Part of a small language model's weights.
Size: width 768, 12 heads of 64, MLP 3072 tanh GELU, vocabulary 10393, 86.4M parameters.
MLP neurons of a small language model. Each row is named by its layer, matrix (up: input weights; down: output weights) and neuron, and shows model dimensions 176-271. Each number is 50 + 10 x the weight over its row's rms, rounded and kept within 0 to 99.
Before each neuron's rows, "fires on" lists the tokens most often at its 100 highest values on Wikipedia text that the model never trained on.

fires on: ".\n\n", ").\n\n"
L3.up2686:47 53 44 32 44 47 46 72 38 31 60 52 49 57 50 55 46 63 53 61 54 51 52 55 33 50 52 35 23 46 69 13 45 54 43 46 52 62 45 60 47 50 48 39 54 50 63 52 44 46 50 57 45 40 49 52 61 55 51 68 38 55 20 41 66 35 46 55 44 46 56 46 51 53 55 53 44 52 50 31 38 53 62 47 50 64 67 45 46 36 61 48 54 66 44 59
L3.down2686:43 53 26 64 69 52 39 57 35 45 53 59 56 52 48 55 60 64 57 51 42 59 46 71 45 49 54 50 53 55 51 32 45 60 47 50 50 57 52 64 58 57 38 44 47 56 60 46 48 52 52 54 41 62 46 56 69 67 60 59 42 57 48 43 44 35 53 32 55 61 40 48 36 51 59 35 61 55 66 56 30 45 53 44 40 37 49 45 35 50 57 46 47 54 48 51

fires on: " during", "ac", "ric", " During", "ott"
L3.up2576:31 47 48 51 33 41 63 31 41 42 41 56 51 58 43 50 31 44 61 58 44 48 58 50 68 49 60 64 44 51 58 49 30 36 58 33 64 52 56 57 53 52 57 54 54 52 59 28 59 48 53 78 34 59 52 51 59 31 50 33 33 41 41 44 55 52 57 33 61 48 51 62 46 51 55 56 50 43 37 49 57 52 58 36 31 62 51 49 38 55 70 56 33 46 59 30
L3.down2576:51 20 44 53 53 56 45 41 61 44 61 65 56 44 34 51 56 56 54 45 45 44 49 50 44 49 50 57 47 58 40 52 46 58 50 52 50 60 55 69 44 65 61 41 51 66 55 55 48 49 34 47 57 72 43 59 45 56 47 62 67 40 43 60 49 24 62 59 46 57 60 55 39 63 34 59 39 14 54 49 48 39 51 66 55 55 57 49 58 58 42 37 56 63 48 41

fires on: " |", ":", " of", "o"
L3.up571:47 27 40 58 50 37 60 56 65 29 64 61 52 38 52 63 23 49 51 58 41 67 44 47 46 50 55 54 43 32 76 44 52 55 67 48 54 51 54 54 59 49 55 56 43 50 47 50 43 56 56 48 51 70 41 36 58 49 50 41 39 54 64 64 51 56 33 52 50 52 54 51 54 41 34 60 53 63 48 65 50 54 66 39 52 55 51 58 32 57 45 51 24 41 42 41
L3.down571:64 62 49 56 56 58 63 37 54 37 24 58 69 33 54 66 53 40 42 50 46 47 57 60 64 49 57 66 48 43 32 45 60 70 50 26 32 60 45 54 50 37 46 53 42 56 48 50 45 63 48 35 41 65 58 33 56 67 41 41 33 52 60 46 64 42 58 39 48 56 42 69 49 48 45 63 34 53 55 36 47 49 46 37 63 36 42 61 49 41 45 51 49 56 55 56

fires on: "20", "==", "19", "==="
L3.up1359:41 48 46 51 34 54 43 47 50 64 48 48 42 48 30 50 59 48 42 52 54 48 45 45 50 69 43 38 38 58 53 39 55 24 45 61 53 49 48 37 49 37 62 50 54 47 39 49 56 50 49 36 54 51 45 58 74 47 47 46 62 72 59 52 46 36 41 70 41 49 43 59 56 58 47 42 58 48 62 53 39 46 58 44 62 53 41 58 66 56 40 51 50 58 32 45
L3.down1359:46 46 47 44 39 57 55 23 40 53 23 64 51 46 45 54 49 46 46 42 58 52 32 53 48 57 47 30 50 57 46 51 57 39 55 49 45 46 36 42 42 63 54 43 59 55 51 42 46 44 46 55 58 50 61 63 48 45 50 46 46 52 52 47 38 45 52 50 53 50 35 45 53 64 55 47 50 58 41 64 24 53 53 65 39 54 59 50 47 50 53 39 49 51 49 46

fires on: "al", "ar", "L", "ol", "ear", "c"
L3.up2492:48 50 55 53 33 37 48 46 55 50 54 43 54 42 36 54 40 41 28 54 57 45 35 54 48 38 50 36 64 70 52 48 54 39 45 40 38 53 48 55 50 54 54 50 43 47 51 51 43 45 65 50 46 36 43 56 34 68 45 51 51 58 48 72 48 32 59 67 71 50 54 64 67 37 48 50 61 55 61 71 62 45 47 37 34 39 47 49 47 65 73 39 68 31 52 47
L3.down2492:43 47 34 32 55 43 54 63 38 62 51 40 57 57 47 57 53 43 55 44 53 59 34 36 44 47 49 59 36 37 45 48 60 53 67 40 41 52 56 47 49 39 48 48 44 42 45 62 64 44 31 53 50 53 46 29 44 49 51 53 48 44 43 36 09 31 54 44 60 67 55 44 50 42 48 52 33 44 42 51 64 39 48 30 60 54 51 56 47 52 51 60 39 32 47 58

fires on: ".", ";", "-", " |", "|"
L3.up1125:69 42 41 51 47 38 56 54 59 46 54 67 50 47 54 43 52 54 47 47 38 55 64 55 59 65 52 61 70 39 42 46 44 72 51 38 41 57 63 64 15 54 42 70 75 41 45 41 44 58 42 57 42 57 43 51 65 52 29 43 43 42 43 44 45 57 48 55 36 47 48 52 53 42 47 46 43 29 53 50 41 35 52 52 51 45 54 49 31 56 53 52 54 44 42 59
L3.down1125:49 43 44 48 60 54 44 41 30 39 99 40 55 63 55 47 61 44 52 56 62 61 41 51 59 39 46 66 40 67 54 53 48 41 53 48 35 56 60 63 62 53 50 48 32 61 55 48 52 47 52 46 59 59 57 44 49 62 31 65 55 46 44 31 43 49 40 58 63 54 58 24 46 53 71 60 56 63 48 55 45 50 40 35 19 48 55 61 47 53 59 46 60 52 58 40

fires on: "d", "c", "st", "t", "it", "w"
L3.up1949:44 48 57 53 63 42 80 42 52 63 57 52 49 54 45 48 44 36 43 44 54 60 71 39 48 48 50 63 55 41 40 53 66 49 45 57 37 43 34 36 57 51 43 53 40 42 59 50 39 77 53 41 58 48 59 63 64 58 53 45 34 54 61 52 56 34 61 51 62 39 46 59 47 39 43 52 60 61 54 50 48 59 54 42 48 50 27 47 40 64 50 56 41 51 24 53
L3.down1949:62 44 42 54 62 46 42 49 49 55 21 44 34 45 52 37 45 52 22 46 49 52 52 43 51 34 38 48 43 38 63 62 44 44 63 33 60 53 39 41 31 65 56 42 50 61 57 51 41 43 50 37 51 31 35 58 56 38 56 50 52 59 53 45 45 37 42 51 72 50 52 41 59 73 50 49 51 58 41 39 56 46 37 45 53 61 52 54 61 53 63 51 44 62 57 47

fires on: " is", " Con", " con", " was", "ian"
L3.up2063:68 60 51 36 66 54 56 60 37 45 53 55 62 56 37 58 51 36 57 53 49 39 66 50 44 61 39 65 56 64 43 65 47 46 56 48 40 54 60 55 60 40 33 47 52 58 49 41 42 68 48 74 46 49 46 54 60 60 31 31 41 62 28 57 41 43 51 64 40 30 45 62 59 64 45 56 45 50 45 53 33 68 59 61 56 38 60 51 50 50 45 54 37 35 68 45
L3.down2063:62 46 50 49 39 56 49 51 55 54 29 61 43 39 66 33 38 44 56 52 37 38 43 56 62 55 67 44 47 42 45 63 53 34 53 45 51 49 42 46 47 54 49 47 49 58 75 47 57 34 32 60 52 47 65 53 59 51 57 47 51 55 48 45 32 44 56 69 43 43 61 67 38 49 57 50 46 45 49 34 55 36 71 57 47 43 39 70 30 50 53 59 57 66 39 54

fires on: " and", ",", " (", " which", ")"
L3.up716:34 51 57 50 53 70 58 69 42 47 51 56 51 54 52 51 45 77 55 57 63 56 37 45 45 58 44 56 43 47 29 48 35 49 41 45 35 41 45 35 50 33 49 52 43 50 47 52 42 54 22 60 38 39 47 50 65 37 45 28 48 51 44 53 62 38 51 48 60 44 46 41 46 61 50 56 43 53 50 32 50 38 42 42 63 47 58 32 46 45 48 39 45 36 38 52
L3.down716:55 61 53 60 48 39 43 54 45 47 51 44 66 55 53 55 58 41 56 76 56 47 39 35 53 58 56 53 51 71 73 42 68 49 56 39 29 61 54 74 49 48 51 44 49 70 41 60 57 45 61 35 19 46 53 32 35 55 31 54 47 58 67 63 27 59 62 58 62 43 47 45 56 70 58 51 49 51 40 43 41 43 35 53 57 54 54 45 54 36 36 46 57 51 48 24

fires on: "us", "s", " Sus", "ous", "ed", "le"
L3.up479:75 65 41 44 44 55 44 50 59 59 62 42 53 42 45 56 53 23 51 57 63 63 52 59 44 54 39 58 33 57 48 49 41 57 39 52 37 39 29 52 44 61 40 62 51 59 45 44 49 52 47 42 40 48 48 46 56 40 64 63 39 51 48 51 54 72 59 59 46 42 70 49 49 55 36 51 28 32 38 30 49 61 50 27 61 71 57 32 54 47 46 48 49 40 63 50
L3.down479:62 43 52 53 36 55 32 48 35 53 43 49 53 60 41 39 45 55 55 54 54 49 48 37 43 50 67 53 33 56 54 63 35 34 62 68 31 50 30 52 56 65 37 39 48 54 58 59 67 54 54 55 71 49 61 44 56 49 37 70 41 46 62 43 61 57 62 69 32 34 49 58 46 34 44 47 63 48 37 20 54 47 38 36 39 60 28 50 50 50 67 52 36 50 56 42

fires on: "j", "aj", "-J", "ian", "ch"
L3.up2380:48 51 58 45 53 50 58 37 55 71 79 43 45 47 55 40 67 73 28 48 43 53 49 50 40 24 69 60 37 39 56 49 48 32 55 44 36 61 38 57 50 55 46 44 45 29 42 50 41 53 49 42 48 56 54 56 52 51 52 54 44 51 52 64 55 44 59 64 60 25 44 50 57 43 48 41 68 42 49 66 56 54 47 36 56 53 49 44 49 52 63 68 55 34 32 40
L3.down2380:45 54 57 38 78 36 19 65 67 33 44 72 53 44 45 50 42 39 46 68 63 44 56 69 52 55 62 48 35 43 51 62 57 27 57 56 56 47 28 43 36 71 46 59 57 39 25 56 20 46 45 49 49 42 49 59 57 36 50 65 57 57 57 45 52 48 62 45 64 56 56 52 49 54 64 49 56 34 37 61 56 49 52 42 42 66 47 58 65 50 45 67 48 44 48 55

fires on: "c", " v", "ac", " inc", " National", " online"
L3.up2506:57 46 51 46 47 48 54 36 61 54 52 90 59 56 45 65 47 38 42 48 63 70 51 52 45 77 65 37 32 76 66 54 54 51 63 61 24 37 53 63 75 41 51 35 46 50 43 49 45 42 48 40 43 45 52 73 55 70 42 58 58 46 48 31 38 44 51 46 55 45 47 62 46 45 37 59 58 50 41 48 53 54 53 59 56 42 37 40 43 64 56 30 48 47 52 54
L3.down2506:34 54 61 47 30 49 64 46 63 39 26 49 48 52 64 28 48 42 38 39 51 66 53 47 73 57 33 71 57 56 54 53 56 51 51 55 53 43 59 65 47 41 42 55 51 37 35 46 30 62 40 57 46 53 38 67 40 74 55 48 46 53 35 45 52 57 65 48 78 58 60 55 46 51 57 67 54 67 43 55 53 45 52 60 64 57 57 45 51 49 64 29 52 66 49 53

fires on: " was", " were", " is", " came"
L3.up710:84 69 45 54 47 31 61 43 60 51 58 49 43 35 51 59 41 61 54 51 59 47 48 52 47 48 46 47 39 35 43 42 45 67 48 38 45 55 61 43 53 30 43 49 74 46 44 51 60 47 25 39 47 57 64 58 65 46 41 57 39 55 41 48 41 44 62 43 69 57 46 62 45 52 51 50 45 70 53 47 62 58 21 49 46 44 60 51 37 54 46 63 59 35 53 33
L3.down710:49 34 36 52 47 50 54 51 61 14 43 65 48 56 55 46 46 52 47 58 46 44 41 46 36 55 47 53 61 41 68 34 58 51 52 71 47 50 57 42 23 54 63 25 46 44 60 43 57 24 32 33 51 59 61 45 50 36 31 57 36 58 40 47 47 47 64 56 49 39 55 51 29 35 58 33 49 56 52 58 71 35 49 71 65 55 36 56 40 55 64 52 49 57 57 46

fires on: ".", " (", ")", "9", "8"
L3.up722:55 60 33 56 53 39 50 63 42 51 57 43 44 44 51 53 54 51 55 54 41 70 38 48 43 60 38 48 52 40 56 59 33 27 61 58 52 62 42 43 42 46 53 54 55 77 50 51 42 66 40 53 37 50 71 62 37 61 61 36 53 35 62 51 40 57 44 47 68 53 49 41 77 60 41 42 42 49 69 64 54 53 39 56 54 39 52 33 47 48 36 54 58 55 56 51
L3.down722:52 56 53 48 43 55 63 62 56 49 50 61 52 51 63 29 44 43 58 40 69 84 46 40 39 35 48 54 46 59 40 52 38 75 49 60 67 45 62 56 40 44 48 49 44 50 37 61 50 80 62 40 36 49 62 53 60 61 58 50 53 50 55 44 39 52 61 64 63 56 56 46 48 65 50 60 59 54 55 59 71 35 50 61 29 47 63 55 64 63 46 55 48 52 28 44

fires on: " season", " his", "-year"
L3.up1295:49 67 42 34 75 55 62 48 52 54 59 64 42 52 32 46 52 74 34 58 28 57 38 35 56 63 43 52 45 61 41 45 51 54 57 50 32 55 64 48 49 46 59 56 60 58 56 57 41 49 62 61 46 66 49 68 54 50 57 47 52 50 55 46 60 52 53 47 45 38 56 42 56 63 71 48 48 30 53 61 52 73 58 47 54 29 54 53 34 43 56 51 53 43 42 48
L3.down1295:62 38 44 50 56 42 50 47 50 59 43 49 68 48 62 43 56 51 45 46 50 49 53 38 44 37 58 51 43 39 37 50 58 47 42 35 48 63 46 48 42 63 38 35 46 54 56 43 71 33 52 73 42 59 55 46 49 43 38 53 60 43 34 46 45 45 49 40 41 41 48 55 53 39 37 59 55 38 50 42 42 47 58 42 54 43 65 40 52 55 60 32 67 63 57 21

fires on: " ", "b", "t", "/", " C"
L3.up3067:67 68 50 65 60 50 56 50 57 58 55 65 44 43 32 46 47 62 48 51 39 40 32 36 58 51 62 44 42 56 57 38 63 26 55 47 58 56 45 48 53 42 59 61 41 36 49 50 52 47 64 47 67 51 33 66 53 55 44 54 42 49 59 66 55 56 34 62 63 62 57 45 29 58 57 39 44 51 59 51 36 58 46 64 64 51 47 45 61 50 48 51 44 56 56 66
L3.down3067:49 25 47 44 35 41 46 49 42 60 60 48 56 63 58 37 51 55 63 42 68 34 51 54 34 46 69 48 62 39 64 53 61 57 40 54 50 58 38 38 51 45 45 48 36 50 42 42 38 39 51 50 37 47 60 42 40 69 42 59 55 45 71 38 43 50 28 48 48 60 39 36 43 43 57 45 62 36 66 48 63 35 54 33 40 26 40 54 40 56 57 48 36 62 58 39

fires on: "ing", "ed", "irmed", "s", "ant", "als"
L3.up1349:41 58 42 44 45 22 52 47 34 44 56 67 51 34 51 46 37 45 51 59 62 59 51 47 39 49 55 44 46 46 49 56 40 49 54 37 56 39 43 44 47 45 50 52 33 76 46 45 50 64 44 49 56 51 44 51 45 52 56 51 62 40 48 46 40 59 53 54 35 39 50 57 69 47 57 41 52 39 40 48 50 50 47 59 45 74 75 57 38 48 45 43 34 52 43 44
L3.down1349:46 46 44 48 47 61 50 49 45 24 59 57 63 62 54 59 43 69 54 69 39 62 48 46 38 37 54 48 49 59 46 50 32 49 42 42 46 43 32 46 57 56 63 40 60 53 55 58 43 55 49 43 56 51 54 46 52 50 43 64 53 54 36 59 43 50 62 49 58 52 34 54 44 64 35 23 46 49 64 47 37 47 67 29 66 57 36 39 57 71 52 47 37 64 42 35

fires on: "L", "Ch", "-l", "Ar", "K", "m"
L3.up2213:52 43 55 61 45 41 54 50 50 44 48 57 50 47 38 47 42 46 53 53 60 55 53 55 41 60 46 48 49 40 29 44 60 44 64 48 35 46 42 41 27 57 69 47 48 42 45 52 40 62 14 56 55 77 50 83 62 49 64 56 46 46 42 71 66 57 52 77 54 53 50 60 39 45 49 60 57 45 67 39 46 51 52 42 50 66 43 49 66 48 68 54 64 52 47 48
L3.down2213:45 49 56 43 64 47 59 42 47 41 38 69 46 53 60 49 69 49 59 68 56 46 53 53 53 52 51 61 41 59 60 57 56 66 47 54 48 56 47 41 42 46 50 58 60 50 36 35 77 53 66 46 50 69 49 33 47 59 52 59 48 44 63 16 30 47 39 30 54 57 54 46 51 52 45 64 64 42 59 58 49 43 53 47 55 47 46 47 56 52 62 29 68 42 58 54

fires on: " d", "d", "st", "and", "ard"
L3.up526:44 49 54 60 41 52 54 36 57 47 69 50 54 45 53 55 48 35 42 55 51 54 50 46 45 36 60 46 25 27 75 51 63 38 40 44 41 45 50 50 54 40 43 52 56 52 48 65 40 61 47 41 61 52 62 50 60 39 23 48 53 53 52 67 60 52 43 58 52 41 48 36 47 40 49 51 75 48 39 49 43 47 47 42 52 43 51 56 29 63 53 50 62 50 49 53
L3.down526:52 52 57 39 49 41 60 54 52 57 52 50 58 70 53 53 55 59 28 76 48 51 52 47 57 37 48 51 62 39 45 47 48 48 32 57 43 50 50 47 48 60 35 53 31 55 62 51 57 49 51 43 62 28 51 40 52 51 54 54 69 61 60 55 55 41 37 58 49 42 52 59 44 47 49 65 55 62 57 66 64 40 35 40 40 53 67 40 53 48 43 61 50 72 39 41

fires on: ",", "20", " ", "19", "5"
L3.up1628:58 53 55 51 61 39 61 53 39 47 40 42 59 65 56 41 65 51 17 56 54 38 42 55 64 52 60 60 56 53 49 37 54 49 62 64 59 79 45 61 54 63 37 55 37 55 58 45 59 58 60 49 54 48 55 48 55 53 44 44 45 44 51 63 51 48 40 65 49 50 49 71 49 56 50 52 59 52 38 42 51 50 63 39 48 49 52 67 48 41 47 57 56 51 62 63
L3.down1628:52 45 56 57 46 57 42 33 46 42 57 42 63 38 55 54 64 45 56 50 57 28 54 65 51 41 70 66 44 56 61 49 47 39 54 44 45 44 57 49 49 44 45 50 70 50 42 55 58 47 51 28 53 44 59 41 36 70 48 39 53 39 66 46 53 58 77 37 44 63 49 48 43 60 60 65 59 30 59 54 33 54 51 52 46 58 48 52 57 42 48 38 56 51 46 55

fires on: " ", "st", "%", " marg", " ext", "ol"
L3.up2752:42 41 64 46 48 51 53 46 44 54 32 37 68 48 48 61 49 57 49 64 53 60 44 64 58 46 44 48 44 53 63 36 52 47 58 56 35 47 62 53 33 47 57 57 55 64 35 34 56 45 64 57 53 55 59 60 55 56 46 31 34 52 54 70 40 67 32 61 56 42 46 48 30 34 41 62 38 69 43 40 47 50 45 47 38 36 46 33 63 39 71 36 52 45 47 33
L3.down2752:39 51 37 58 42 56 41 50 61 53 49 44 57 45 57 31 56 40 60 47 49 45 60 28 32 48 56 42 44 62 42 48 46 63 47 56 46 31 55 48 51 43 57 52 56 39 40 68 45 68 68 52 59 54 57 48 40 53 46 51 42 35 45 41 65 47 56 66 46 55 52 42 70 53 37 36 47 45 47 57 39 47 46 40 46 50 43 46 48 51 54 38 56 40 50 44

fires on: " ", "\""
L3.up2681:58 41 53 62 47 45 57 56 62 53 14 53 55 61 60 61 43 55 29 40 47 59 38 49 47 56 44 31 38 54 57 56 31 45 41 47 49 52 79 43 41 44 52 70 54 53 52 33 64 35 52 45 52 35 46 51 48 40 63 48 65 44 66 61 39 49 57 39 56 45 47 48 49 41 43 34 59 49 31 57 52 32 49 48 44 44 39 55 44 42 50 49 57 53 51 31
L3.down2681:26 37 61 52 39 40 39 58 50 46 56 39 61 54 38 63 60 59 70 48 45 42 46 53 29 59 53 41 65 45 44 60 41 65 52 42 38 53 45 45 52 52 48 55 49 58 54 54 59 54 43 71 38 47 47 50 28 58 33 51 56 38 50 42 39 69 53 40 34 53 50 67 57 68 57 39 59 51 39 23 51 24 74 54 59 60 57 55 58 40 43 48 51 45 40 47

fires on: "c", "inc", " inc", "-c", "C", "-C"
L3.up495:42 59 52 40 47 60 53 53 66 50 47 62 38 37 45 59 41 28 54 28 52 64 53 40 37 59 42 74 42 44 69 64 54 46 51 46 41 11 49 67 77 47 51 46 56 38 44 37 57 54 36 44 44 56 52 49 54 44 50 41 40 55 51 55 51 43 62 52 51 60 62 54 47 40 44 48 51 58 37 20 49 42 45 60 47 48 35 57 56 38 46 14 48 48 50 55
L3.down495:52 49 56 49 41 53 33 56 42 54 58 44 67 65 50 52 40 29 48 45 60 50 58 54 42 53 35 51 53 61 55 63 46 24 49 58 54 35 38 47 50 39 51 40 43 43 57 32 60 52 32 60 44 62 46 65 35 56 42 66 61 43 46 50 47 45 54 53 64 60 35 39 41 59 44 41 51 44 46 60 73 44 39 62 42 40 34 47 47 45 53 39 55 40 44 49

fires on: " |", ")", "av", "–", ":", " votes"
L3.up2056:66 58 34 34 44 53 52 60 52 38 45 46 58 30 53 39 33 55 45 53 49 53 36 57 61 54 38 32 64 62 45 46 60 42 62 59 60 57 64 46 67 46 31 44 63 59 51 47 54 53 53 54 57 65 44 53 41 41 30 44 36 36 51 53 58 51 50 49 68 35 50 40 50 62 63 41 50 44 56 41 49 36 48 50 36 44 55 57 48 65 32 46 39 49 44 35
L3.down2056:34 56 41 32 42 54 51 54 66 48 46 57 44 26 44 58 45 56 38 53 41 49 52 27 51 59 83 46 57 49 46 60 46 63 52 43 50 71 51 58 47 57 48 63 40 56 56 62 64 57 55 47 43 49 47 54 43 66 53 49 37 43 51 60 35 60 54 53 56 57 52 48 42 40 46 29 48 52 40 49 57 57 47 36 53 31 49 44 61 54 48 64 43 54 48 71

fires on: " be", " sp", " remained", " now", " still", " Mon"
L3.up2379:60 60 38 52 52 58 45 53 53 57 52 48 65 48 47 43 51 43 62 55 35 47 48 55 61 47 69 47 63 59 49 51 56 57 55 44 58 50 43 47 66 51 54 43 38 42 44 48 54 71 51 40 43 58 49 50 37 44 48 27 40 43 59 78 50 60 46 37 54 31 36 73 68 31 70 54 53 46 44 51 61 58 42 33 43 45 34 52 56 41 33 49 53 35 53 51
L3.down2379:46 55 56 52 33 44 50 36 44 56 41 69 44 42 34 64 53 50 44 59 41 58 38 58 37 46 49 53 52 60 68 42 47 40 35 43 46 54 71 55 52 52 60 49 75 44 39 61 55 58 30 67 42 62 43 54 45 71 57 47 46 51 45 45 53 59 40 43 55 48 47 55 56 52 61 43 59 70 57 48 48 44 56 48 52 35 50 47 42 58 45 59 36 33 37 54

fires on: "-", " ", " -", " |", "10", "-h"
L3.up3008:42 51 38 49 59 51 50 75 57 55 49 52 42 41 69 23 32 47 55 54 41 68 52 44 64 52 57 54 42 54 41 43 48 48 52 35 42 59 68 59 59 44 44 60 52 46 48 46 63 47 40 62 41 61 36 50 53 40 54 53 56 42 56 37 29 51 41 47 20 41 39 44 55 37 46 42 52 39 52 48 59 55 57 66 47 44 61 43 62 37 56 58 72 39 69 40
L3.down3008:55 43 52 50 67 43 55 57 25 27 69 48 49 81 28 45 37 58 72 45 38 54 54 62 44 65 59 44 44 64 52 56 49 44 39 63 50 52 49 58 47 48 59 19 45 55 60 51 40 33 55 47 36 61 56 43 53 60 56 67 55 50 48 60 42 47 47 51 57 58 53 50 35 37 51 38 54 53 43 49 57 52 57 45 53 47 55 60 60 46 42 42 40 52 52 41

fires on: " Country", "bi", "i", " dep", "ai"
L3.up2496:35 50 31 44 63 51 58 61 46 64 38 33 39 50 64 58 46 44 58 60 45 66 58 50 39 46 53 53 55 36 45 50 52 58 62 51 44 48 50 56 67 48 33 46 59 33 47 61 57 36 44 59 47 55 51 45 39 40 39 69 37 51 32 55 45 46 46 52 51 48 68 41 41 67 42 47 63 58 53 49 71 79 44 45 57 44 49 46 37 48 56 49 40 49 57 42
L3.down2496:54 76 41 61 62 60 31 46 65 45 45 46 54 45 49 52 60 46 55 39 50 67 45 61 29 33 58 61 45 44 45 47 45 44 49 58 48 59 48 46 45 60 48 53 62 52 35 53 48 68 42 45 28 43 69 40 61 60 49 49 39 53 41 48 48 47 56 54 53 56 37 38 39 45 65 82 47 55 30 53 38 58 44 52 72 63 52 31 53 61 65 53 56 48 68 47

fires on: "',", ".\n\n", ":", ","
L3.up158:36 56 49 34 71 51 37 44 37 54 48 44 51 65 30 45 56 49 61 50 53 53 44 55 53 47 51 11 45 55 71 68 44 51 55 52 66 64 51 54 56 46 75 55 76 61 54 54 64 43 51 47 48 52 57 47 41 52 48 61 52 44 45 37 47 34 41 47 59 42 57 36 47 50 38 48 46 62 48 41 46 35 41 54 59 25 41 48 48 57 41 45 39 50 34 53
L3.down158:35 39 56 41 53 42 43 50 29 40 92 59 61 62 51 65 68 54 51 59 52 40 43 79 52 41 54 49 27 49 51 48 51 56 44 51 53 48 46 57 34 51 53 53 43 72 31 28 53 47 56 51 37 44 37 48 62 76 48 46 53 65 58 40 57 43 34 60 46 55 26 53 39 53 48 45 60 54 61 59 45 53 57 38 36 39 49 50 54 54 45 49 43 54 40 68

fires on: " of", " ", "-year", " a", " time"
L3.up262:31 56 29 41 37 42 48 47 57 56 51 65 43 38 62 56 52 57 61 55 49 22 34 47 52 64 60 56 40 69 39 33 42 45 35 38 36 60 40 55 48 41 41 41 43 33 58 48 43 47 45 49 49 49 46 59 50 41 53 53 56 32 57 61 50 52 45 62 28 35 42 59 47 45 45 61 45 46 49 57 59 51 35 42 57 51 47 60 51 42 47 34 45 48 25 57
L3.down262:43 41 41 44 74 49 49 40 61 43 39 53 57 45 46 53 46 34 59 48 43 50 51 42 35 39 47 58 80 39 54 52 32 67 70 41 48 50 47 60 44 43 42 50 41 49 53 38 50 51 43 61 44 57 53 46 47 36 47 48 37 33 31 45 49 31 57 45 60 70 70 57 57 60 43 51 50 57 50 43 69 58 65 43 54 36 41 47 59 59 45 19 51 59 41 44

fires on: "ed", " or", " and", ","
L3.up955:52 43 65 43 51 63 53 74 47 67 58 55 63 40 33 69 59 58 42 61 43 42 36 69 37 46 54 34 45 58 50 54 62 51 51 41 48 54 25 58 63 54 34 52 57 57 62 60 51 57 31 63 26 48 46 51 50 52 64 45 43 51 44 49 46 40 44 52 60 42 45 38 43 28 58 53 32 57 52 61 39 50 47 48 51 45 63 35 62 54 48 42 32 49 35 58
L3.down955:49 46 44 43 72 66 47 49 43 46 66 59 45 42 63 44 44 40 50 46 59 47 42 56 35 47 59 73 55 59 26 48 49 40 47 50 30 54 38 54 48 50 43 53 67 51 30 59 49 60 39 59 47 48 47 46 40 57 45 52 34 34 50 60 52 52 36 50 49 47 53 43 61 48 38 42 41 46 64 43 35 33 58 48 63 51 37 58 55 44 47 38 63 58 51 28

fires on: " it", " is", ":", "ier", " to", " was"
L3.up2100:69 35 53 70 47 46 61 49 60 51 28 28 41 58 47 57 55 37 65 46 53 65 47 46 54 49 45 64 65 61 51 51 59 52 66 45 45 49 31 62 50 45 49 45 49 49 48 61 51 48 18 50 53 33 42 76 59 40 41 34 38 68 67 55 48 46 66 46 57 52 51 68 56 80 45 50 51 69 46 49 64 51 60 59 39 33 65 35 39 55 44 65 57 50 55 47
L3.down2100:48 63 34 50 55 53 61 50 47 33 56 46 57 34 52 64 67 34 36 50 62 54 38 55 44 55 51 50 47 38 65 52 53 39 42 48 46 49 78 48 17 49 42 47 41 56 55 51 46 42 52 52 34 71 58 55 42 47 58 53 49 64 45 44 61 54 68 59 41 50 38 44 48 48 65 49 55 53 65 62 54 54 49 57 63 59 54 52 51 38 40 43 46 47 56 28

fires on: "==", "===", "tr"
L3.up2042:53 42 49 43 41 59 43 55 68 67 55 59 46 47 38 47 51 54 35 55 39 37 48 35 51 59 41 34 31 69 62 54 60 60 50 57 40 29 51 47 43 67 38 63 48 53 51 39 42 50 40 65 84 55 68 39 53 44 39 32 56 33 42 63 46 51 56 44 42 41 55 55 46 56 33 46 53 57 65 44 55 43 67 48 51 49 28 47 33 67 52 50 58 49 55 43
L3.down2042:42 71 58 42 59 33 57 48 39 56 41 45 48 63 49 57 66 47 43 45 67 47 32 38 33 40 43 52 46 58 57 71 52 38 38 61 46 42 47 49 54 52 43 49 49 59 39 44 49 71 48 51 50 66 50 40 59 42 42 33 30 57 52 57 63 50 38 57 47 55 47 35 34 61 54 60 42 54 53 66 42 51 62 49 60 55 54 47 50 63 57 43 48 46 51 60